Weights of a small GPT-style language model, trained from scratch on English Wikipedia: 288M tokens, 8783 steps.
MLP neurons of a small language model. Each row is named by its layer, matrix (gate and up: input weights; down: output weights) and neuron, and shows model dimensions 160-255. Each number is 128 + 32 x the weight over its row's rms, rounded and kept within 0 to 255. Numbers have three digits each. A neuron's up and down rows have the sign that makes its largest values positive.
After each neuron's rows, "fires on" lists the tokens most often at its 100 highest values on Wikipedia text that the model never trained on.

L9.gate233:116158087133187123153149072036128143090115104132117137081071124143090119159110146157122116187121152148128152114124132117196100073124069095065102154169180177072115119050119133117103115110101130212142154114168115084128122109154096124164139097076180120131086098155161125140112153115156133107
L9.up233:082155120131140144185141134140167146129154236134091131146156130134090155105055195162133156137100101055185089083161117146131109143139074080104145186144100109103129153118135121115088103107143140162107108110208097093102140141148135085085119170157150110070097112136148106072104145120156117117
L9.down233:107085178118143098141121118156121128119109111180167173212165103122082159130113169127138044103114118136143179100176140151091111076184152127161171087104146124108125134107122145121105143089126128150134128096117180182123115104145064117223079144122189181146088143112102087137177120141141213100
fires on: " |", "o", ":", "-", "ou", "h"

L5.gate41:107110148085108155183164164127123055153123110190082099113086108127102147153111116130101125149118083145106095078119176134094087129108139109107091116192131148213131147093162140148133160069146106110117144116102148117130091179082065116168179169098111140084067152152217126101119125081096124062
L5.up41:120116154146130122096116112194129183099134117182096134141097147120119099096090131119175077124125129175155189125067142143146062169125147052173127098144155106118148151173120125123126153142049132119114096121115123137127047102088113101065143145145089147112151123128152181130119121160128117069
L5.down41:129116131109118161082160101089116146094094134037161164145091127092111125132106120104088098128186115177100134142185135137128138159096118139123156148137100114110129116171126103043115069131105192142168090186125120111121044148166144125131110141130137131121125120184126110133134193116138136137
fires on: "ad", "ign", "b", "el", "ph"

L9.gate131:143100165058097125118097147150098128103134097076162132150058187189118131176161092078124113160144122158125097099130096151157115158112118105119114119124182147189076162179111119101113067088169101097081068169104084112173152132104141077151106179184173116124136119154136137145090076071092106162
L9.up131:135127183133161079132109108111081146153114143182180065145096109164151097154128141064153134123073191183137154125140172180121146161133181166114130142097152156114057155119143103125149127086159064109123130174143126110141095122108111157119116071145161154131098155153126155110040109095113147149
L9.down131:119058136150113160157146156153108080142089168156139221155166121152142101150113149136137101101092124163150133097096091164163157117105103118065139114182117091073108157112158158111118129100167146059154134109157077148098159162130193099063059135173106136107167147111129073098105149126112107098
fires on: "-", "ort", "°", "ro", "==", "'"

L9.gate155:105100134136092141103116185123123157093120150103100133192100119121207150149170139137102045108158142156140074175059111132138167118152133095107065152135129106166121145071069101063147154157158095143124099144113138153130126120151106126132149161121207136128187166131089116160098125120067119062
L9.up155:079121206171091083102126074144133190125113069082166109137106160122118100147165133133105185134066141141098129123130155111176070174177119132109190082168096107144108116123103204079078129111203101129142113144149075160116167138165097056158116131148134114088126095105143149119134167116131146148
L9.down155:162118105120161092108105077135149159147125161140088115114168187138079109111124162140115121184136083126163086120070148111088105135212148155134115092119127176195187112145136131196087076089134180120085071149141107134140117124138182066079157103072106082133088176147125123167149110120060195115
fires on: " In", "re", " F", " than", "ip", "in"

L9.gate1:061161180119089171132141077127098148166099124134091174121176154146155137122124121137177112149124083108151089120143126160127130119128164121093183134114101153099079143154122178101190151162092092132079126196157116137126094104121119158137149042140100116098095101100144175101120098136105143093
L9.up1:140058133122180139117109137093093164113147123135091085091130182131087120143119185086109118156152100114113101167165100163113182136183167111205085130124131138091131176090116149117117166099120137154125151132120121168189127116161086144226103122115123090187123122141140158086120156166211131107
L9.down1:157095163075160146087130136145148193103149088100142081085181106138110187095121162133152154086183111099089121177152120151091124086166122066137140151166129169149076121169160157092135150165134080133119216134128164090078082203100134166115119109169104149137116215064127136125148171160122126074
fires on: "z", " ra", "az", "o", " so", "al"

L7.gate21:143101096178182103100136110117150129102095131127149132046105154099103140127147168080133102101046150153130129141136131149131154098174157180092109113066110160146100121108073170144132152080069137140141094119147148184082147180148142129083104135053161154133145074102103115154170090113110060154
L7.up21:129126169118142095116192175110172103137139157106104154175144121088137140123214108104170108111151168146133081173142118089085162089082108117111104150140178168103082180166115139179138121109099154137115078080148157136196146117077153184065093091123136175076132134134117118113121075168164114110
L7.down21:159103168145172136155158125149078150084157155194158137111076081101073202103154116138139130145107159140078166148150137152107079086112140146123138120091147106128108121078125152146151170104070132128144115127117100151139157118131123161162115100143110116082061152119061078089154210196087156097
fires on: "-", ";", "C", " |"

L9.gate12:118141088138117115108127164139133179036116107161078150059113155124100152209109134120152102147176109089125212191134124108065142169102136189101135157093141097120135135121132155153135181105060124156139136138163152114119110151157132184083127141086121104101131114121147155136111126168126103115
L9.up12:137088193123199124184163111136122166139099106134091205144148120117122133166114076125124200123132160161101082106157053142124089127091146101142106158116101127100105073165177188071194145098097120126088133145122136103144077130165101145111119173100157101118105134108157024096157135119094174076
L9.down12:154128127170063103122149155155128089084141082201081133111114174092137133102122181135077134109130131106113121071054148082182121064116089166095153150181109135141122084129143160109141161198068090137110133140114157109180117112057144135179130115162133085120093113142195096154156130113139111158
fires on: " A", " a", "ol", "a", " at", " after"

L6.gate158:097114061116058138076149176089096107104080112128087135108170153084138180173193146142137129135115132177115149090176126153099079146099083115136104225100101159129167156124173091126114129042177094156078109152152100120103107172163136136140166132158065150099094144120123118115112125122119135109
L6.up158:172106111153114106115160109166139122104152147144170101153105111131125093127091106164117094182079123081143107103094129197060086132080148070106110112089150120170138134082090146174100129107128169078132154071074080141071055140187061158167159099117157140133135140107113115118134160138167148070
L6.down158:139106131102101131087165086054142163137140179090139111081133159098130098151151095122105088133118060179153120132160103089181084136115103119192126144117103143104167154104112104109100146123172111165127079109141092110107192126136149188147133118148119140114104133168111037177106121105189156121
fires on: " lead", "t", "b", "m", "ad", "an"